Part of a small language model's weights: 9 layers, width 640.
MLP neurons of a small language model. Each row is named by its layer, matrix (gate and up: input weights) and neuron, and shows model dimensions 426-639. Each number is 128 + 24 x the weight over its row's rms, rounded and kept within 0 to 255. Numbers have three digits each. A neuron's up and down rows have the sign that makes its largest values positive.
A block is one neuron, or neurons of one layer that tend to fire together. After each block is what it responds to, as a language model described it from the Wikipedia text at the highest values.

L4.gate245:134141149161089133140141141094144133112126112120126152104141126154116112114114159146099146130180134113202153112183124083114180131112145103141117113157127105111149156090148164137165092123127154108147086116166167143120191131121097142134097177085108125134118126149099177130126112149160147131111135124117119143133121110101143149157143122144168119084133086207135147088140120150129172146125121105120107137132120149151164143139139133127111161170140115094126119162180145115082103129140128157155136104129138105112121134120132091130145131126114132104144127157150128088159151096072097162126159148143140127134131138096102122117125142114166146121111130131
L4.up245:103104090160161143114089142172144141153177120060091124187116121134182132125136150135094062119125098103137031131102111129124116105099103128110163135144160098139153137063098139137123122084136144085162132137107143110094156154162121131163108130102135124136186144079093148138130139135100135109129158083174117148157140104120176131121149108135159178133133112106176134144174159160141115111164088131108126106135154137130111156097141129134103164107074102121119138140126137149100148141100118144125155109143152132142131134140109146129170144187123086121116150134132123140137129120116092101140145140146097131131115107132149130107109122143158111111156134160
L4.gate301:124122150104153171078179145100180162125136094136141142097134126118153128144138109179167120102137133103112144137096126121146151141115102109152108146128150141147139087126117126128124140139147118135132123133148128130129151126124091145164179092108149165092115129130133159136188115114120092126101135134128194127123135110150092136103120125068126111119074125120119153130135136137152126163173136128125126097129134133151161143124096105150083121123128165127088152117097118123143107109172146176129138166141119126169133137158167172120122171132090151133103077041132141156133115077122133130106153107154139116140113130139163140134118121075124137145149114149
L4.up301:123108102143089163130158118170167091141108154126081173155101127142090166118175110105086109099119147129141145089130092097092126114125114082115148150140135126147116145135123139151150115089109184137146125147152140114100109133121117139118170121103133159137132148157124126095109125147108136195145076119103175155118136110141120121163119138106137193123137168165168108130101136111160145139176137114157147140137127125143112187155157131129134129139148146138102114101113112126094139104098151117123168151113141179120130114126109076153107129103154131160128120118122098131126149125096085159151118129141150122158125111122184091162154155161101200141102127131
L4.gate317:117131150139114123147117151121163155114169141064131172114085116099074111134112176135159150115158162102096156123092099122136113093137104159158135133163107130136111149130122124153132104169094106146155139126108153144106188107123109150096125129155122135110157136149108128130136131134126118093141162102175137105149128116125151118163139131107144141124114112151161151061127109125178129133127082124128125163139124098154121114133132154143154118065068109099120117139128139129137086161114141127112165091134100113113111176101157129113111159160142098123127127125118150089131119128144143159154080130128123140111124111130159117153136127100117101088121135096
L4.up317:163175124175136143141127141115146102132127103141162161109182108097125114100129141137155163126111136065123147141112150076189097120113168117112118141162114109126141122147147115103120148147144090171146127117113135107143134133156110112136090148084135088158165135139161106118150133130116112155176147128134074110129108120124161148121156126162131181148181098107152147136132135139158115107118192134108097163094144094112136128139142149093135141149143096127132148130117131141156163129156159162096104119136149159072131175099123156139121109110126113152160124116140096114129135142109101094122150134122103111108154118134106143119182107168144143112155081097
L4.gate343:123116106118109150193148165144103145116169130119128128102152103133128189059088109153139065115144131151142112123128132117110121152123136134134149086122157149137138125151138158163146125160110115111162133113090122124129137128117133050121114138095108149137145126120138125090163112126126120120125083102081117111134105116127140133149101105143188113120075124126138157102143139119156114141146130114085121106117108096125103124113113120146151143083100108121143118127128143082129145133135106179103103140099117109112107092159137142148135121136122164083129111101106133089108156096125109141125166128143090103119107097110122147127132091100143080076125160128
L4.up343:135128122135085126113167145134105128149134079089111144195146139153154120122138113137126183134149137102155131140099153108172109120135131108139090158163145161158177106120143126143108096172153129125131151186124090112105126130112150148097147099162117156101161107122142136127099091124111091123103149149119144116101149130152133128119123136146132119138142159163126183146119136108125131090143130117107147191111131119118133115123114169170161121158126117094141126093139083127147111105125158094203118120122130137094140114130144099143112136148109146143151133128107134108123082157103136125116098154128112142139110111143125158087089099105186137093140154123
L4.gate355:123122099159112138147071135136112065131137117152120101143141139148092171135161109116148104128136107152083149123105135125116130121153146120130105112137117137123074113107127058150116121125143097134161141171151159138082117084111115126097116158089105085104146084130137115135117152190122115139127120146154081065133148141141161147134129185165103141092129133129113137132108129114184135146109141186164142162132129141166109083111094145140133122120105145164119116141144094086139123140120137159116094121129072131157158151106147096130107130111132151099189112127073162124135113103090126122128151109143146126133135130137081136124117086128117098146149150143
L4.up355:098128146105130129134110219132136163137106148125102104146117183114114151113142167089062104162148108124120162147117136147132130069135122116122115125095157084131100086121129047138135125168145126140179162134111106122102131133125095138143147131111150117074156108158119111132169125104156116136131125134153084106133174119143109137114112145125127079115114117101100101103132109128153104148146130129115153126135191107133070154138110139163128140173079106102113133120149145131095137153142144126131091120117086113082137105129167112122129096158143115100186115122134155126121169088100103129101087137119088117138098142117118145165174128105135098099138074107
L4.gate1069:158176154151131084103061133182112093114142124074177113136103167198113150098104166147097086134123117115109108166148144060138101091136124122098155122086116139118132182147140129162127109160131193118114140135135142147120111090158129144161116167129152153131152160143122154153138108104096153135143141123139136090131056108094129136133102107121074111152147096179131133138091103122157116139096121096113141149099138107122094104105091129166172099137118179148164117132134135116113120156081130089153092114070140139104117117108133110126131112133093106143064136151108096129121152132090151168130118138080111162136077149129146107137136104127105133127121097108
L4.up1069:155144117110131138116172110099105153113129141119182129151095113140158155147110114109129136140119110144105125110128133127115119136148125109138138106128122152151150145167115119159126150098124118132130130142106132131140119139147070104174137105114133117118140145086160153127128148123138138103162104125113160113149163149129135137133142131126182159148130130152142191123136162130119110121112189102098092137108159173137161110089139140176126115145117137160073112104095139134123156126102102139140147109116110141124138173155177112147162109166083145127139119128182118138163099104118180107131101142133134135133093125104156107160107125137106146169121116141
L4.gate1671:140107147110130179116111164171133155153148119077142115116149168145188155138144088145145092104135128140127126143153130145151125109125096129151161193130126150115125136172143106133110130124091150150104122125134144093128101145081119120146161135102115133140170111146113144118137081100138119119126130142140143139141114103139104141123141130086163141171134114113139145149114121180141100131137139125114164154147117121137152128158134076104152116165058096129101109134168133153101102102131167116134148131125148145139111213190131096149129166151135150097129086096119121135143090184145145145109177154160131161122119107129164172149097124122131130136136139154
L4.up1671:158091129118108142114155099095135146110178097115120119125149125153108115115117202148146150121096162141114134149133126131147143085154113191158139158129113125163170148127128079151141106147109106127158117200106141125123105128133110110146138152139112155140175100084099180156066136117131148121136117125150115097100147112135100129166142125122129155123166101117163158153138123170147157171120095109130117126127124137129094087124159114138135117084082169132153102158119110142129176119089091142152144126127105118113105153144144143128159087152123109156136181109078156135105168149165118114101120104109147122136116117080118132145161134138124152123118159125
L4.gate2303:133178112106145143101141179166089129129131104121123132103148115113133151160099136116099156143120119156136092103161146125113074114108126146139108086082121151128126114102106118110142167127137123126122119137140107123135107131151101144134143081117132117146143075119143125104131151143143086110124141100144133074109143152119165135118143100136128139091110135125141114100147161103182121091118154097155143133143112104140159121156149152104096138127156115089131123095068140130139140168104089127150166135137145124096130199151147185176133129123109112122118121117156140139119089149143136089112106155146128116100122139154128149155124130140112156175160093130
L4.up2303:122120117106132184129146133060094097138138125106190125142114109168141110105124120125118136083126138124123145097127177082133128130099106107111121141112138131109121160112123106151153117145150126105131139115174122132099122133128108137146138111076118150136139145124154134172139123136092146116104147145175157127168128097113125114129103121167127111144111171151115161099100120149112127183124139142137137137168156123097122153150104155092139109104161127106102119173135115171124119145116110165120153134196142161147100138107183133118138140154127103114136151152135124120150150180139132144131108139143151141143145093134196155104165122113130119109122124141
Responds to: Late fragments of long identifiers and rare names, strongest on the hyphen before an ISBN's final check digit, e.g. 4155-1; also mid-name pieces and table-number cells.

L6.gate818:129143141134160157155114113116124121141141128106108087135119090122102189127113143117145143113146132097143150132140133132120123134138133166169131121141120102147117126119121106146149151136160125137127112135141141122132134117173129132123137101087137149133121135124165147146159103141105130136140090168104151111133135095102104148106141163186133142130152099147127136121110134094199159105131144139129134131109133142126091142080130164096153125100100133111145143094125128095184121144086158141127141104127124052097146136202156116128124140139118140113127129140160106170148150205129099154134083131129140133147160091134136107101168119108140121113117120076
L6.up818:151155122112118100125120122145146156149095145102138086140147145097129136113116117152086103140115118073122165133108126103116121105130138138172169155128136144098112124103128102106138144165117169145123123122169133122116200119160110131088085126080123184162141120126096123090123127134090161115146143153152120143098123095102133101098182131154119135131144122135119155106143101125139170128122120146168172127142136153136139139123151119131127159131104135101098136111126084115137116164104131151140104120146118097078137119111157152096156135177124117154101129144118141153091130132142144115145114133145168132136189089134101140122183159113167102123110118129
L6.gate1108:151139124112123097161124100104126102120165105152100121139128163111104169142124107117118139100138124106096128127135126147087131162124145119134166121149107101145108104106138108127195131110139137129136120135105175141108148123146167108175137123142158097126120118096164157164132111135106075090105127113153129095104091116122079134112123135120150114109118137153093110141130113152147124148124092128078176173114145143091133113124140161110113123154110111155130137156125116120144101118100141176093123137156123094129125111163158145158102163108146137095132153144151145133162150138122151103124151178083128131113121174130140131096146119112126127102103096036
L6.up1108:132163109131102146134137132158134109118164113118117129141147162130189142129145129111142137119151174116129130115132122121099145141121137137104101089130127110130113126124180113160108154144137121114089143157106153105137114098163130136149165137054134128158133147138139117185145150166132093123137104172169105076146098110125156121107111131130128080136103150155128136137109131142169115147073152131154160148134163114124140104109126169152115121160127123128112120090143090171103093110148197097149166156116146158109168107078168131155124133117145169151129176105136154145126161123147131114139143163123072129113133131107129121170096096136102100098117144102
L6.gate1200:131153126097138115119142147109135114158129118101137108145116121069121152129084188133140146129125140125150141114151166130133127159141126080121125153131120137135105146123113151156132121120162102126137145126063158122059121143141119088169115119125119108131130148080096141108136103159126104155136128145133099127099127131132141119120155142113123173133096140146111112124148130158146148127122140169169175195134169100130106083125137131060141120142119143122146116110128157165131133133149143145130178152120100146108118115169152110140136133142082112114149166123127117111153144100146156148111162086113154132109198120107163117130162129128165119085151108162
L6.up1200:134118100140138135139130117120164146113124107124156102135129134142104149106143150137147124164118112151142124125146135174118090150128120114150137119079161129087126095090132104073146108116132093147158170127110102136108129101132148153133130145155153102123149124133136069175113147165161167095152120111135129114132116127183115164139095124119134161091165130105186163120091114154118153155117111144110127139125124117157100152090090161101128187113091110099106119092131121132156127095148130118121108094110108128118103104141132137133118154146118108113114117108084115192163141106128146104118111140114159121140123106069150068157140144170118140111132163108
L6.gate1784:089094138118096165120137078125135128152114127121118152112126138107090098162113120154130138141133109136135134080158142128130156175136161146120113124120119141099156111148122106094053147120117127123142101105123138138056109136157140121125170157129148114130122134138110109157124138155142085127149135102137148090145168113123134122119128095084113170114155107121100154120081118127133162105115143088131129118133110104132134121132135131127128115116090127151101127131123119138130127130124142179084130161133120144108102151111160140192104089127104172123137107125128111158088119131133162090140114131121153127136121146085117088149067100145084150121091137151
L6.up1784:098122145106127081130114125143104094102138114147136078133100165135112160127164135100129123160124154131124135087112137120114071121096123127142117147137145133168161098142124162184161118117160124157113182151107148060155147161143117118155129119158150111106121100157149170128139121136131124111152115117137101112130145149138124135107129143160133138102093135149099167069130137111129175141135129115075159107130146149140080154130135128143080149123144138124075125128101114135120113118132109133132100097148106110116126116160121106141128148131121150127141122148120158089148142146150114150153128168112160173097147123117125149153128116114122124103072096104
Responds to: Pieces inside long numbers, such as the hyphen before an ISBN check digit, digit groups after thousands commas, decimal points, and table pipes.

L2.gate56:155104173125125113174164107123125124124156120144130122090140111128105136162119119120134137070109134143107195103111118142128146148107134094163103117117143132165159145141127090162165123149087149148087131102151148135129131146129115132115133119103117113170155143186145121091146131131147153100112157150090113068094164112156171130085083137107118142129140146084130158124119138112141183121092128131119114109145140115120083117094124128134147122096134079101067137128111171155113103118107136102149091094112083125154137126119119153113136131152134150132117102155125111129183154118160114122152120082133094142131080119114135101118155122091135135136157170137
L2.up56:132143119129106123097140164113152079083154130115149082138088110164154154117192187164099148097154110159159100104141131149143114160119125131134165148100114114145148126154130143143136122093107057137137110148103129125128124078136152129121125151117142093162170182125108155100069106101146165125132099113165122131091139115140177117150127138106135090116146153105109151096127107107123092094100154128186158149153122077101166122142091099125090106124097150142146117144120158091093121119106105097094151077105123105136140115120103174098151146172124149090145167171092095131127123119144135108177112125111128150135186113181104093141113117140102115121151093111
L2.gate184:121102124103167185140137155130114140107122147090119110117099118148083114098126105147134112135140096106101125128131087116141142125136097146191120144142147124151131138114123075134150119159124133154070110148148146153153130163150131082138124100120140135124110143134108105160132139149156142108110110123103107123104083134113137134136116141104111123161079117108134115080116113135152173130077111134125139135085098154164096144113153165138164105127146130145117107099086133117134153122100093161092110159143119119095122084147158117118135101125150111111112141132139095111143105104178115119135093142143126143164118134134131110116141090095121150136094138118
L2.up184:147103133155138143113156123136150181094141093090147116130158094154145125103139143139149081104133122111115182099115161138109121089148113106106167169147125093150108136110110130128141137084130105081121142122091097154135131178192116125111120146112109110122100154187092126149105100109120148086144134162088127104121129090085179104121115141143100115169113145168119090130128093134124108091165125154125115101129163120138137116122106124105163139124106103119115131083119144136121140132167126118120108120152133134145117122124089140173151146112118147089133133121139117123096127128101174156186100107085176144093112119174106139113154152128156134131138115125
Responds to: Digit chunks in the middle of long multi-token numbers (ISBNs, OCLC, coordinates, genome positions, race times), plus mid-word pieces like irre-vers-ible, mar-qu-essate.

L2.gate2128:120149100147144117113124100132134133162107122162130140118157150165129162107115116169147099108136103155106140156141152105146077124119153123167121136082106096108123100145121120123180157182118143141158131159091131078137099121149146130169159111111133131147144111159096140099125120159094173118111146129130122143158129114105138125161144110088137152086130135092129151122150148155161175158111143089161130104129073078138145059078155117090120181169119171098146184141097131131087138133096117126115135133097164122138119142133144091093114112149133137096134096118131127128142101141139157109183137105134107131140117121153115151101096162164158127106137151133
L2.up2128:179113143166159174127181135189131162128118190133130113162115096138149136151124157129167132157106063109134119116127082113099116106114146132092158115108116104136154101142121113129135109131125083132138162128170100104115129148107132151127158127114117118139134128154096151103107112134124130127139146186075149141115112116150147085135113101146091101129134159110145080168165115131127104125119158122140115128099085149116144082103146095102133115158184105163121115135151126135144089175069127160120143105150115080106113153109144124140133080119120146139173177145106146117160104124154137115148096135102157123132137143126119107100121145163099152122172137089
L2.gate2548:093130137142117114079157159103139148143079090127113107143171130134150135118126136115152126153132108140113159160127142108130116089114124121104142135118132102124130099149141104129125116078152129132173128158146097145044132106125135106164104114142143121103120184144123140119110138112107143170140097149146111081129105111099089088138140089093141139144143131112113119099123143140142128109113170119127116128123112124144123087135124075128099139157140172140092153121143148128091116117138116137102124114108125134149186109116128067120108091116128129063097101085117122140120094139166129108152155151115159117102108167094154139201108115125133113111172163108
L2.up2548:110209182124153140153113155133115146121168110133124137144124141146132160166096138123146115140143088159092134125129127116150163094144124100095126137121119119115113129128153175165105116104115102114117174154122157113123117158089122130098083134179143133108139150160154138160080143104122149115147105146147142147180110114148123109100166124087114126089164167139126189149111130126111119124120137139181133127156144116121118096118102121156142109142099121158158152155189136150122099121168111121118138114111136076136114101107131143149116084187105133106158127080136149144113144165122119127130107139156133124122139150121137129140156149149118126174144183120
Responds to: Dashes and connecting words (–, -, to, and, through, until) linking a start number or year to an end, as in 1994–1996, from 1913 to 1922, UTC-5.